{"n_head": 4, "vocab_size": 8192, "norm_eps": 1e-05, "init_std_qkv": 0.0477, "lr_head": 0.00705, "dataset": "wikipedia_en"}
MLP neurons of a small language model. Each row is named by its layer, matrix (up: input weights) and neuron, and shows model dimensions 48-175. Each number is 200 + 20 x the weight over its row's rms, rounded and kept within 0 to 999.
After each neuron's rows, "fires on" lists the tokens most often at its 100 highest values on Wikipedia text that the model never trained on.

L3.up466,232,178,174,204,192,177,190,199,189,190,157,184,202,200,179,200,175,195,205,177,211,188,155,183,221,191,189,192,209,187,186,210,181,189,262,202,209,221,232,183,198,204,180,204,184,178,187,196,205,215,185,199,206,210,195,231,173,220,168,205,206,234,180,185,234,187,206,193,208,198,197,231,194,201,210,210,215,177,216,160,173,206,205,219,198,176,230,202,189,258,203,220,204,218,200,183,199,227,198,226,211,220,181,202,192,201,175,138,217,179,231,233,162,224,203,195,215,201,222,193,191,187,233,193,184,197,202,207
fires on: " dep", " ext", " +", " −", " according"

L8.up639,197,190,173,167,210,218,215,224,181,212,197,190,188,217,204,200,229,184,191,211,218,159,206,218,190,231,208,223,220,169,227,158,220,189,226,160,219,237,175,219,197,165,189,199,192,189,183,212,197,210,196,190,194,223,204,211,204,210,197,221,178,186,205,210,215,195,170,183,212,160,196,218,169,168,200,180,220,204,188,204,205,210,197,206,188,161,231,201,195,166,207,234,204,256,175,207,244,174,202,195,155,181,194,200,197,184,167,191,201,155,163,174,201,216,202,168,198,170,188,190,174,208,227,169,176,195,181,182
fires on: " of", " CD", "re", "ort", ",", "oc"

L2.up542,199,212,180,193,220,196,171,167,223,183,197,232,230,180,167,225,220,217,193,188,208,182,203,225,217,205,232,163,210,186,194,201,189,198,208,186,177,232,198,178,176,198,184,209,182,187,187,225,201,187,167,194,246,217,246,182,161,205,189,198,182,202,151,228,181,215,184,173,225,187,205,197,197,175,218,208,194,185,168,202,200,192,230,178,206,195,203,207,198,197,166,203,201,246,232,198,179,221,205,192,204,190,228,207,206,198,226,205,212,226,194,193,202,231,199,190,187,194,242,203,218,244,222,218,161,178,213,204
fires on: " R", " Pr", " Ar", " at"

L4.up526,221,192,206,171,171,184,212,175,157,196,228,199,227,199,202,200,215,196,203,194,190,220,180,199,221,182,198,189,169,188,171,190,185,195,218,191,221,210,188,203,176,207,200,169,212,221,207,197,195,236,226,212,194,188,205,195,203,223,202,242,202,159,201,203,214,236,183,191,192,199,186,222,165,201,233,182,233,222,199,205,222,212,192,213,197,194,168,186,239,197,188,208,220,251,211,198,227,187,207,201,196,193,190,188,205,167,162,165,221,208,212,209,211,217,186,175,156,172,227,211,190,164,213,226,194,200,182,184
fires on: "t", "ot", "est"

L2.up386,190,234,195,186,206,228,210,234,181,214,196,195,196,201,235,189,219,223,208,206,196,205,221,198,192,190,194,184,167,208,212,222,228,225,226,157,175,167,190,212,197,193,222,187,218,180,211,210,179,193,180,185,176,200,218,214,185,194,198,205,246,228,183,195,198,202,216,214,200,212,226,183,185,240,210,183,235,216,208,209,216,207,175,179,222,203,201,215,234,178,212,224,178,209,240,212,197,243,205,203,231,223,206,158,191,197,213,160,206,226,187,188,250,193,193,184,224,245,196,193,187,187,216,170,191,182,215,194
fires on: " h", " b", " ", " et", " ch", " st"

L3.up501,179,182,178,222,198,215,229,215,194,194,184,210,229,206,180,238,192,193,227,193,236,214,174,165,191,196,206,215,170,196,189,223,213,172,199,195,220,169,216,155,173,177,210,233,204,188,213,221,177,191,227,193,201,199,210,204,205,196,216,214,184,186,190,190,196,199,203,257,211,212,194,193,203,197,183,211,162,242,232,189,203,193,176,188,172,213,247,209,216,231,161,204,190,189,218,244,197,241,207,240,203,214,210,222,199,190,183,169,200,183,185,187,169,200,206,200,197,216,216,219,188,211,172,196,209,184,158,199
fires on: "um", "'", "y", "as", "ent", "ry"

L2.up625,177,229,198,179,203,199,213,212,192,212,213,162,202,210,257,192,208,234,186,186,192,188,198,221,182,213,198,227,183,206,190,231,161,239,226,197,175,202,198,185,211,230,201,239,214,218,203,205,207,216,210,189,199,205,230,187,154,213,191,167,198,193,214,221,211,236,172,174,213,197,215,201,200,246,222,196,218,195,244,235,185,227,191,208,161,186,182,215,206,181,191,202,195,174,193,185,222,202,186,214,210,175,228,196,214,197,183,180,243,197,179,203,197,217,232,202,204,194,195,195,210,217,216,191,198,169,234,189
fires on: " San", " L", " R", " Mer", " Ant", " Pan"

L8.up559,202,225,192,176,185,195,219,197,215,191,192,216,230,236,188,172,188,228,202,198,190,183,209,234,147,174,173,216,218,183,216,214,165,189,245,184,196,199,216,187,161,226,176,217,180,214,180,199,223,200,141,175,171,201,198,219,165,211,199,203,174,189,202,181,212,197,212,228,225,232,211,222,197,214,186,198,196,183,187,203,233,249,215,183,199,198,203,195,210,211,165,202,184,184,224,220,174,201,182,221,179,237,202,203,231,113,190,217,212,216,217,207,204,187,203,176,194,188,203,191,193,174,185,193,207,207,227,200
fires on: " of", " the", "\n", " r", " Ant", " gu"

L6.up608,215,179,235,189,191,205,163,221,202,177,191,196,215,171,175,177,186,206,219,166,199,205,193,210,191,184,225,198,202,174,197,172,200,204,218,195,222,180,213,167,187,197,200,223,157,214,204,191,172,180,201,175,142,215,184,206,174,219,181,222,192,227,247,225,209,194,152,175,178,203,244,200,208,196,242,207,220,204,183,201,210,225,199,210,177,201,186,208,216,227,198,183,188,226,210,233,173,224,187,182,182,202,200,202,213,202,183,233,186,212,197,222,174,234,189,219,213,209,189,198,222,213,213,190,159,164,207,192
fires on: " as", "s", " its", "\n", "ed", " independ"

L4.up59,202,210,223,172,205,171,206,230,155,188,206,186,220,222,199,215,212,210,179,201,171,145,173,186,190,205,196,224,192,177,191,174,191,208,206,166,191,198,181,176,181,191,204,190,164,219,178,217,192,200,175,198,193,199,212,229,154,222,218,195,199,217,216,212,201,192,195,201,181,207,201,195,209,199,230,189,196,199,194,194,198,217,210,180,186,208,206,215,226,210,188,211,190,215,235,207,233,219,178,182,207,165,218,198,207,153,216,162,243,209,174,185,217,267,160,155,234,228,176,193,217,201,233,211,177,203,226,192
fires on: " An", " and", " The", " as", " Or"

L2.up454,178,184,186,183,225,207,209,217,213,221,185,187,214,238,156,194,213,201,188,175,187,224,211,187,188,215,205,202,191,196,209,216,201,273,208,194,196,206,188,203,208,204,156,206,185,205,213,188,185,201,186,221,204,165,205,219,200,212,197,202,194,175,176,160,233,196,198,196,211,179,200,205,176,192,199,221,194,174,236,176,163,173,200,196,236,202,229,217,197,191,188,212,213,215,189,202,208,222,203,218,176,184,181,165,201,188,217,173,200,166,231,191,201,226,244,184,213,241,222,233,231,195,198,184,178,186,198,195
fires on: ";", "°W", "'", ":"

L3.up722,213,200,204,224,195,209,163,225,222,181,207,202,174,194,186,212,186,192,171,206,224,234,193,219,209,181,228,214,196,214,220,195,171,210,198,165,202,210,214,220,165,236,170,200,204,210,214,236,169,178,195,213,240,212,221,193,185,215,196,190,202,207,209,251,187,183,199,176,185,212,197,152,192,186,190,187,245,174,173,193,182,192,206,168,200,188,233,202,211,199,178,217,181,204,212,215,160,162,203,219,199,189,205,238,179,212,196,195,218,225,231,217,228,190,201,233,171,221,188,217,176,190,230,225,189,196,194,216
fires on: " part", " dem", " re", " s", " ended"

L5.up615,234,224,218,222,229,219,169,186,192,197,169,179,227,209,187,206,196,182,198,164,193,225,173,197,202,185,229,219,199,218,225,191,190,215,217,206,207,189,211,192,221,187,217,187,151,187,215,212,218,226,204,167,219,185,206,200,222,192,196,227,212,244,194,207,196,190,231,206,218,198,179,203,216,223,172,199,212,152,213,209,201,214,180,192,217,190,187,218,212,237,184,207,176,228,173,217,165,226,186,166,217,161,216,208,199,219,174,215,223,178,216,220,200,209,221,183,223,205,228,180,218,187,189,151,178,215,193,215
fires on: "s", "ch"

L4.up721,184,199,194,177,233,222,201,201,213,178,216,234,217,191,214,222,205,191,181,161,190,192,221,216,220,192,193,162,190,191,226,177,203,167,197,213,212,175,218,202,178,195,223,171,226,222,197,219,172,223,215,213,200,186,182,166,229,237,172,197,174,215,194,212,220,184,203,193,224,214,195,188,180,211,220,193,210,176,170,208,227,186,180,190,197,216,196,177,206,230,199,182,175,219,219,202,188,181,247,211,219,230,168,201,197,197,193,163,202,174,187,179,232,195,187,182,225,201,230,210,161,183,208,224,175,212,192,207
fires on: "id", "od", " long", "u", " only", "ad"

L2.up725,188,203,184,194,178,182,185,198,178,177,191,231,179,212,200,216,235,218,192,188,152,196,193,199,197,195,192,178,190,249,214,197,177,200,192,222,191,194,199,195,223,197,198,198,183,236,177,203,194,225,191,212,223,229,184,188,171,210,188,201,196,163,209,198,192,235,203,181,209,218,205,218,194,221,239,206,187,208,182,215,169,198,195,183,212,179,203,185,212,159,144,244,164,216,201,219,165,173,215,201,189,185,213,166,209,170,219,205,231,158,184,208,214,185,192,211,237,196,160,215,203,189,211,229,213,185,217,216
fires on: " the", " n", " Bah", "==B", " (the", " what"

L2.up468,210,181,165,172,238,207,172,221,201,249,210,200,201,203,243,214,208,214,197,188,235,179,238,184,187,225,208,187,186,200,211,224,211,172,226,220,208,253,154,194,211,203,202,191,208,221,246,185,193,203,239,189,201,206,192,207,196,227,184,226,231,192,215,159,183,222,201,201,201,220,217,195,210,208,189,172,238,165,200,210,219,202,179,200,219,193,200,198,219,183,174,224,231,179,204,171,152,184,174,194,176,200,188,179,224,207,194,229,186,173,230,192,212,192,179,169,167,201,192,246,214,197,207,164,197,182,206,194
fires on: ";", " 1;", " Released:", " of", " album", " Format"

L6.up492,194,218,219,228,179,223,168,203,181,217,201,185,223,205,163,207,175,234,226,216,245,181,203,201,183,188,230,205,169,205,185,181,225,222,245,208,192,173,196,170,185,192,221,190,178,172,224,204,220,218,211,194,215,213,178,216,185,194,170,234,210,190,175,199,205,229,189,180,194,231,163,217,181,215,196,241,172,209,200,198,213,198,186,201,216,176,168,199,218,212,190,266,184,175,210,184,164,213,175,187,233,194,212,242,162,212,209,178,193,190,195,221,194,211,209,205,201,226,216,191,203,209,171,173,228,176,205,237
fires on: " one", " each", " we", "s", "le"

L3.up181,220,196,191,136,213,205,168,196,181,181,203,224,177,199,193,216,208,180,211,192,201,206,147,181,209,225,217,232,234,180,210,199,207,179,237,226,221,229,191,211,177,172,236,206,188,233,230,218,195,193,198,154,214,210,179,212,217,217,207,179,215,210,216,210,215,171,183,198,194,241,238,172,191,162,210,180,193,184,177,204,190,216,224,203,191,163,173,217,210,194,202,193,189,222,221,194,212,191,194,214,181,208,193,225,205,229,189,204,201,201,165,196,199,207,206,165,219,184,216,172,215,169,212,190,193,212,176,216
fires on: " well", " born", " publ", " popular", " def", " "

L2.up206,182,187,204,158,205,221,188,217,166,213,222,201,183,225,202,209,199,200,166,238,214,184,230,216,169,197,227,202,188,181,200,189,231,224,221,189,205,197,206,163,174,184,219,226,189,196,212,178,185,232,229,166,182,195,171,220,205,219,206,209,185,205,192,203,194,206,197,214,161,195,183,187,183,183,208,191,207,178,197,219,166,211,213,176,193,208,221,193,172,210,187,196,224,181,177,189,178,221,207,184,192,204,165,203,190,162,192,223,177,184,189,197,168,223,220,188,160,213,206,227,214,205,201,187,214,176,213,176
fires on: " developed", " named", "ising", "aching", " Name", "elling"

L3.up719,204,141,158,174,197,216,215,217,220,185,217,208,192,210,230,217,215,186,211,177,176,176,220,202,213,191,193,180,186,206,202,209,196,200,184,212,182,213,185,205,192,206,206,214,167,214,218,222,151,193,177,197,193,186,174,217,191,185,222,227,247,170,213,225,200,206,217,251,195,198,171,171,184,220,211,183,199,208,213,213,212,177,190,148,176,190,203,212,176,240,213,195,202,201,198,209,137,188,180,199,193,156,175,231,199,193,184,180,207,193,220,199,211,187,196,178,216,184,193,189,174,237,203,177,211,195,224,204
fires on: "ri", " medal", "ra", "ran", " gra", " singles"

L2.up35,200,216,206,179,200,195,193,200,187,215,209,254,228,191,203,218,223,186,188,213,183,196,193,202,140,227,183,237,204,198,203,205,202,184,216,209,178,206,177,198,205,167,208,159,198,188,212,244,205,190,187,182,217,265,192,221,192,215,182,177,197,192,193,192,215,181,216,183,217,207,184,189,185,215,232,191,193,246,212,252,191,224,192,192,180,193,208,183,202,180,185,219,206,209,200,229,236,192,155,173,173,198,208,182,221,199,206,189,220,214,236,232,195,209,201,168,235,209,199,208,204,213,233,219,181,159,210,189
fires on: " and", " the"

L4.up248,207,203,211,187,193,225,195,207,223,186,196,222,213,188,239,208,222,186,223,168,162,186,186,168,242,219,191,220,170,227,197,210,203,209,199,210,192,177,219,211,166,225,203,207,177,179,234,240,188,224,218,223,189,166,175,205,233,220,208,190,196,254,183,173,185,183,164,223,205,229,206,205,183,245,243,184,195,156,223,175,209,197,213,214,237,219,206,181,236,210,196,213,161,213,211,193,202,189,188,181,199,215,190,192,231,200,195,213,207,204,201,210,216,172,190,206,201,198,183,220,172,193,197,184,206,159,201,204
fires on: "ar", "at", "A)", "west", ");"

L8.up565,188,234,182,200,232,191,158,175,199,233,239,222,182,183,221,181,205,187,179,206,196,213,202,205,219,180,212,177,189,222,181,154,192,205,217,185,227,210,190,219,221,192,212,217,204,199,193,211,186,217,171,201,204,211,195,212,194,197,209,173,190,216,216,236,185,253,179,215,226,177,175,246,182,187,187,181,203,221,188,210,206,232,184,163,205,197,188,221,231,209,204,193,213,195,221,201,186,216,215,212,158,187,205,176,210,187,192,188,202,219,195,203,159,215,216,188,189,242,210,220,184,217,206,188,190,204,176,178
fires on: "en", "-L", " Ma", "m", "-M", "n"

L2.up729,193,182,215,186,216,227,199,210,196,215,208,211,232,190,214,210,189,212,189,201,213,214,217,234,200,207,216,171,180,203,196,206,184,197,215,228,165,236,208,212,182,193,212,206,211,246,235,189,186,217,171,196,195,208,216,174,215,185,216,177,194,195,187,197,203,254,156,194,166,213,217,191,195,218,198,223,218,225,144,204,183,211,205,185,207,234,186,185,191,215,178,189,206,173,210,215,178,203,202,171,225,194,188,156,217,164,193,204,181,194,211,202,188,174,253,196,228,193,196,199,186,206,181,200,198,202,196,179
fires on: "on", "ed", "id", "n", "ly", "arn"

L2.up646,231,170,199,190,166,185,189,206,188,190,162,209,220,182,223,188,179,204,163,184,205,153,192,203,172,184,183,167,180,174,187,222,209,210,225,220,191,216,173,234,139,240,155,174,154,193,215,202,196,184,196,211,193,222,208,185,198,227,176,191,198,211,244,212,204,190,215,211,228,205,170,185,206,197,219,200,234,165,194,184,204,199,177,186,215,189,211,195,227,246,156,183,188,231,228,191,188,211,195,190,210,193,208,202,194,184,224,179,204,196,229,193,194,194,220,200,205,182,222,201,207,186,206,197,168,212,196,236
fires on: " +", " when", " −", " before", " And"

L4.up438,160,205,237,199,272,193,163,209,178,219,213,193,196,205,169,181,164,211,198,224,200,212,183,226,152,167,216,209,179,203,195,174,174,201,186,199,199,196,170,224,194,203,207,186,193,197,170,198,195,237,205,213,173,199,234,199,207,201,175,219,184,197,204,183,202,196,215,209,200,186,168,196,193,245,210,187,213,194,261,197,212,202,184,181,236,192,201,196,218,195,197,173,190,179,237,174,199,237,210,198,204,204,181,212,197,198,211,176,222,215,227,198,184,201,177,177,191,230,229,165,195,211,213,154,191,194,226,174
fires on: " (S", " At", "z", " Un", "ys", "["

L6.up690,226,227,186,209,203,186,219,268,198,216,190,191,166,194,184,205,212,201,209,200,204,209,206,215,206,185,206,208,200,198,215,226,208,189,226,203,227,200,188,199,189,234,193,181,194,190,211,228,195,212,201,227,228,192,236,203,187,194,180,194,172,211,189,224,167,188,219,183,230,213,190,174,187,214,214,232,196,172,188,210,173,245,172,179,180,155,257,244,201,169,190,200,179,183,218,209,182,208,159,193,172,203,224,196,172,203,170,164,253,179,199,225,194,214,208,194,188,226,209,202,200,175,187,207,172,239,190,215
fires on: " re", " te", "e", " dem", " s"

L2.up366,206,225,207,203,196,226,177,205,207,200,171,222,230,177,207,222,200,191,190,173,197,187,183,162,169,180,173,186,178,207,213,222,220,221,236,179,178,177,183,184,209,185,181,217,204,218,198,214,150,213,208,190,197,176,197,207,218,180,193,225,215,203,229,212,175,217,215,183,164,209,188,196,192,191,217,206,169,214,192,186,246,210,179,169,188,207,163,225,211,228,182,229,199,192,200,200,199,215,213,179,212,174,206,218,194,144,180,181,208,249,158,176,180,177,191,188,196,239,188,171,148,189,212,202,189,217,192,224
fires on: "av", " Paul", "ert"

L2.up37,168,162,187,215,177,205,213,212,186,228,204,175,201,157,197,214,203,192,198,201,234,221,216,190,199,169,233,226,152,173,196,167,175,188,216,176,174,192,178,194,190,188,149,216,206,212,230,230,199,218,159,182,218,202,238,171,194,187,172,205,188,194,199,198,172,200,249,204,219,200,185,212,198,205,211,227,197,218,235,195,216,213,233,200,239,190,212,231,218,208,205,191,189,202,197,181,190,194,196,184,215,189,159,169,221,178,203,184,206,207,201,219,209,201,214,191,238,204,176,203,214,196,195,224,203,218,169,208
fires on: "ce", " times", " has", " Wal", "–", "vers"

L4.up160,234,160,169,175,241,210,188,205,183,236,198,209,212,189,208,261,214,202,195,184,207,212,208,196,200,179,214,224,225,176,190,185,213,214,210,185,230,202,183,170,212,234,178,193,215,177,206,200,188,208,185,198,199,218,183,193,219,208,204,170,200,210,196,185,210,204,200,181,215,185,224,217,182,187,223,204,192,199,231,205,220,201,188,173,207,217,194,212,212,194,204,174,217,183,186,182,209,229,204,161,201,180,206,206,213,209,206,254,219,218,259,203,194,217,227,186,221,213,227,222,151,205,202,162,194,209,225,199
fires on: "d", "s", "onn", "St", "\""

L4.up106,181,189,185,190,223,213,224,221,172,212,195,234,205,187,180,201,221,209,164,209,194,211,226,242,213,172,184,161,178,179,190,219,217,245,198,198,193,216,197,196,182,204,188,208,199,229,196,216,214,214,238,166,190,164,207,199,172,211,193,181,212,179,224,204,175,203,204,184,209,209,222,215,173,228,174,194,179,242,178,144,189,194,191,197,206,192,188,212,206,171,178,198,198,207,185,215,172,209,221,227,200,221,220,215,181,189,209,191,223,171,200,183,159,253,196,194,196,171,185,225,218,184,232,211,196,203,215,203
fires on: " of", " All", " Is", " Hel", " Mal", " Al"

L2.up411,200,187,169,209,160,204,210,217,198,223,187,194,204,154,217,181,214,199,210,200,249,203,214,213,211,188,223,210,191,211,207,170,213,234,170,204,173,221,195,168,180,159,226,205,203,223,222,207,173,210,211,157,225,238,210,215,206,190,188,213,182,187,189,222,193,215,220,203,189,169,230,212,183,199,234,208,162,202,176,215,203,233,215,210,234,218,213,202,194,191,198,165,174,215,218,208,164,184,194,197,221,186,224,184,171,203,181,188,185,215,206,185,200,207,217,198,208,227,204,207,213,225,208,190,190,179,211,197
fires on: "s", "es", "its", "ers", "ins", "er"

L2.up691,193,204,196,259,146,202,189,196,216,188,183,200,199,188,195,192,191,182,201,169,203,186,182,195,223,195,200,225,163,223,205,198,160,233,238,212,218,232,189,198,148,206,167,188,184,183,213,213,194,213,239,219,185,180,171,230,179,212,211,235,241,216,196,192,207,234,179,204,180,210,202,203,176,192,216,212,214,198,214,187,215,211,208,198,199,182,195,189,248,172,170,176,192,188,199,224,207,216,210,191,203,201,195,224,191,182,214,153,194,194,183,206,212,208,188,217,217,234,210,174,183,195,186,220,205,205,176,212
fires on: "ar", " per", "ur", "as", "at", " sur"

L5.up300,227,173,195,209,212,224,189,227,197,204,196,188,158,159,216,169,215,207,189,209,198,207,164,176,206,187,218,211,254,202,188,214,188,219,203,208,199,180,222,204,213,199,199,179,215,187,244,198,204,194,212,197,178,258,190,202,182,195,193,189,202,214,212,183,221,206,198,181,236,195,235,222,193,198,219,164,202,178,245,205,193,194,174,219,176,170,179,226,260,197,215,201,184,201,207,218,197,203,183,205,195,223,231,196,178,185,214,207,220,153,182,182,184,218,202,185,230,204,151,220,189,216,208,210,206,206,163,187
fires on: "-", " =", "-f", "-d", " and"

L6.up198,192,185,188,189,213,172,185,209,175,179,222,183,232,175,239,207,192,218,190,199,229,186,183,195,232,216,180,195,201,210,218,185,200,190,213,193,163,199,214,225,182,208,228,200,202,180,215,232,181,176,181,218,204,195,182,217,165,208,198,193,193,228,197,241,234,208,204,188,202,182,185,187,183,214,196,189,200,193,183,194,257,203,185,193,193,185,213,192,230,173,161,227,180,196,196,185,200,203,199,167,218,203,237,222,216,226,210,171,229,196,174,178,205,218,219,189,206,218,212,154,190,171,195,195,169,200,188,162
fires on: " D", "w", "d", "est", " Tr"

L5.up170,197,200,153,155,200,178,185,219,180,190,180,227,204,192,198,172,188,220,205,203,194,193,209,211,188,191,178,195,185,206,200,202,159,203,218,191,189,184,192,213,150,200,211,176,172,206,180,218,198,182,228,214,207,191,208,226,176,215,189,198,215,177,212,193,239,201,233,175,213,241,223,209,201,160,218,197,192,228,206,245,184,209,185,217,190,150,245,202,220,191,204,197,153,187,236,184,187,220,198,216,189,212,188,163,225,218,205,199,219,192,187,213,188,236,211,213,236,207,189,187,233,190,231,176,191,217,218,194
fires on: " to", " ent", " en", " int", " h"

L2.up191,207,217,176,167,169,194,170,205,191,207,214,219,214,206,220,231,209,196,200,210,189,210,206,229,217,231,230,199,191,167,193,196,201,199,186,199,192,213,221,189,179,230,202,227,180,196,193,197,198,194,200,205,196,162,214,181,166,221,179,184,233,213,175,208,233,228,226,200,189,188,238,199,181,204,194,163,202,185,204,225,187,221,231,192,201,183,194,202,218,190,183,192,201,179,204,202,166,173,197,204,191,201,213,193,195,174,242,179,201,208,193,202,209,172,202,221,235,232,223,209,205,240,192,204,165,150,217,236
fires on: " R", " Mal", " Pr", " Mel", " cl", " Gl"

L2.up226,170,190,191,188,208,207,195,197,211,199,231,191,194,224,178,183,186,203,179,240,233,189,215,174,193,172,179,196,197,171,221,174,175,188,195,177,190,181,200,220,168,185,229,152,190,206,203,189,205,196,218,203,187,179,199,212,184,231,222,196,187,176,228,221,181,207,207,187,229,226,194,178,195,223,174,221,223,193,200,211,213,204,222,204,178,154,208,220,220,189,159,202,200,213,194,216,172,214,236,207,223,234,198,195,199,158,195,198,227,208,207,200,193,247,204,214,242,160,181,235,212,221,229,211,188,215,241,251
fires on: " to", " pre", " \"S", " en", " \"T", "-t"

L4.up261,199,192,185,166,261,208,163,208,220,203,175,201,200,188,192,223,193,211,235,190,196,209,160,174,175,201,190,209,212,145,194,196,219,243,183,187,234,192,189,199,169,217,193,179,200,180,178,188,207,177,198,192,197,173,195,199,191,198,200,196,222,252,185,226,181,191,215,198,193,225,166,228,180,211,213,196,184,172,205,204,179,210,197,208,184,210,208,211,226,196,212,196,181,182,188,166,220,206,203,197,228,178,165,238,216,247,216,212,210,189,198,202,204,191,191,214,163,231,170,173,206,244,193,184,218,202,173,207
fires on: "S", "P", "V", "p", "D", "C"

L4.up753,184,187,219,185,237,193,207,203,211,203,196,183,200,204,197,168,204,189,190,151,202,200,236,192,186,213,218,216,191,188,211,212,195,227,215,203,191,217,181,212,200,208,172,205,218,171,201,185,142,199,198,195,204,223,202,204,192,189,192,207,220,168,188,170,232,189,191,206,196,207,260,216,210,202,193,220,227,207,222,220,188,216,211,207,208,205,216,222,177,190,200,205,186,175,177,217,156,203,175,192,201,198,207,208,206,215,167,218,187,213,246,216,205,140,211,190,195,237,187,210,195,196,192,166,217,193,248,226
fires on: "\"", "ON", ";"

L6.up193,178,198,172,150,234,177,168,209,189,206,219,233,190,197,225,186,221,211,203,165,199,198,166,196,205,158,182,244,229,187,215,217,238,222,216,207,152,203,208,213,171,204,227,205,207,198,233,192,195,177,223,194,219,236,179,171,180,221,148,171,224,178,212,215,182,205,171,175,220,194,230,194,195,218,226,186,209,176,175,228,183,212,182,203,204,185,180,187,243,202,177,213,179,178,219,183,192,225,195,219,191,193,214,183,214,173,195,189,203,181,188,206,189,220,194,211,220,233,228,156,202,215,189,166,186,161,210,218
fires on: " D", " d", "\n", "d"

L3.up762,213,185,207,174,227,238,208,222,207,171,183,210,179,173,186,185,210,250,169,205,213,176,215,220,228,216,212,197,164,207,162,175,187,187,221,181,194,218,208,199,172,194,218,232,227,211,214,212,205,209,150,216,208,198,198,189,187,207,168,190,209,197,215,215,177,212,198,161,210,204,188,172,200,207,199,232,168,194,201,166,172,232,184,185,202,175,231,208,188,176,203,184,205,200,176,176,186,198,208,176,176,203,203,214,192,206,172,186,218,237,179,204,165,201,192,193,214,155,205,206,191,175,189,183,178,194,246,174
fires on: " sp", " in", " Sp", " Sc", " lo"

L4.up175,176,211,221,199,194,208,201,200,158,186,237,189,200,160,166,264,194,188,178,191,189,231,148,193,240,198,183,206,183,186,210,192,169,174,234,173,192,204,161,198,196,164,228,179,160,205,189,193,166,221,207,198,206,188,180,213,181,212,183,203,173,235,190,185,198,237,208,210,194,211,188,228,200,169,195,187,168,172,196,221,202,259,207,168,179,197,216,218,215,223,175,203,208,184,183,203,183,199,210,208,231,198,183,231,198,190,197,213,215,169,174,190,186,201,194,229,247,199,207,215,187,176,226,213,184,191,227,202
fires on: " Se", " As", " Ab", " F", " Em", " Mor"

L2.up288,195,182,231,206,185,179,177,210,218,211,187,232,202,207,196,276,208,212,181,192,170,198,196,184,188,222,191,217,228,215,209,191,177,232,206,181,181,206,174,234,202,188,186,177,190,164,217,233,196,181,185,165,207,224,244,221,211,208,189,196,212,202,171,186,186,197,196,204,218,219,235,189,188,219,228,179,237,208,211,178,148,246,206,164,222,192,222,191,203,201,192,185,195,214,208,189,173,212,174,260,205,182,194,218,228,184,239,190,183,224,232,214,221,232,181,167,200,190,222,190,236,206,212,188,184,188,214,201
fires on: " and", ";"

L5.up144,203,150,190,209,246,212,144,217,192,245,213,207,198,190,202,209,184,204,190,201,192,160,191,171,168,195,200,196,199,220,185,180,215,202,234,200,187,219,167,215,179,186,194,205,217,189,213,230,202,194,191,177,193,217,188,216,203,234,180,205,212,210,199,172,186,188,159,179,224,219,189,212,189,200,181,173,182,225,222,211,198,189,213,209,228,223,208,186,196,213,219,234,197,211,222,193,202,191,163,169,155,226,215,211,244,158,193,214,178,199,249,252,171,205,175,193,198,204,167,181,203,198,220,190,192,238,232,208
fires on: " of", " and", "ing", "are"

L3.up280,197,177,205,175,217,204,173,166,155,198,188,222,191,206,192,187,197,198,240,206,190,256,192,163,205,158,203,183,181,160,194,218,194,202,191,164,189,193,221,207,184,214,207,197,203,156,199,195,190,233,246,185,200,182,177,194,194,208,200,200,212,200,203,203,202,185,179,175,196,229,220,205,166,222,226,191,227,243,201,217,216,220,202,211,190,207,196,179,244,175,158,215,157,201,184,195,231,191,205,177,181,196,176,210,195,189,198,187,201,217,169,209,200,233,211,203,178,185,171,187,222,209,183,225,188,162,244,216
fires on: " T", " Rank", "t"

L3.up388,159,213,216,171,187,217,204,195,190,199,186,213,226,192,235,194,183,222,199,206,194,217,184,164,218,178,195,166,163,170,216,211,167,204,252,166,174,182,176,191,188,190,184,184,229,225,221,223,176,204,193,173,173,200,231,182,215,229,205,194,224,240,217,210,205,223,196,174,222,202,201,195,180,201,207,205,221,213,187,185,186,210,216,234,192,182,201,227,210,221,201,204,178,221,175,197,208,210,216,171,206,199,195,233,200,175,198,177,223,193,189,184,221,227,195,216,174,224,198,227,229,207,203,199,183,207,210,180
fires on: " War", " dep", "av", "t", " may", " rest"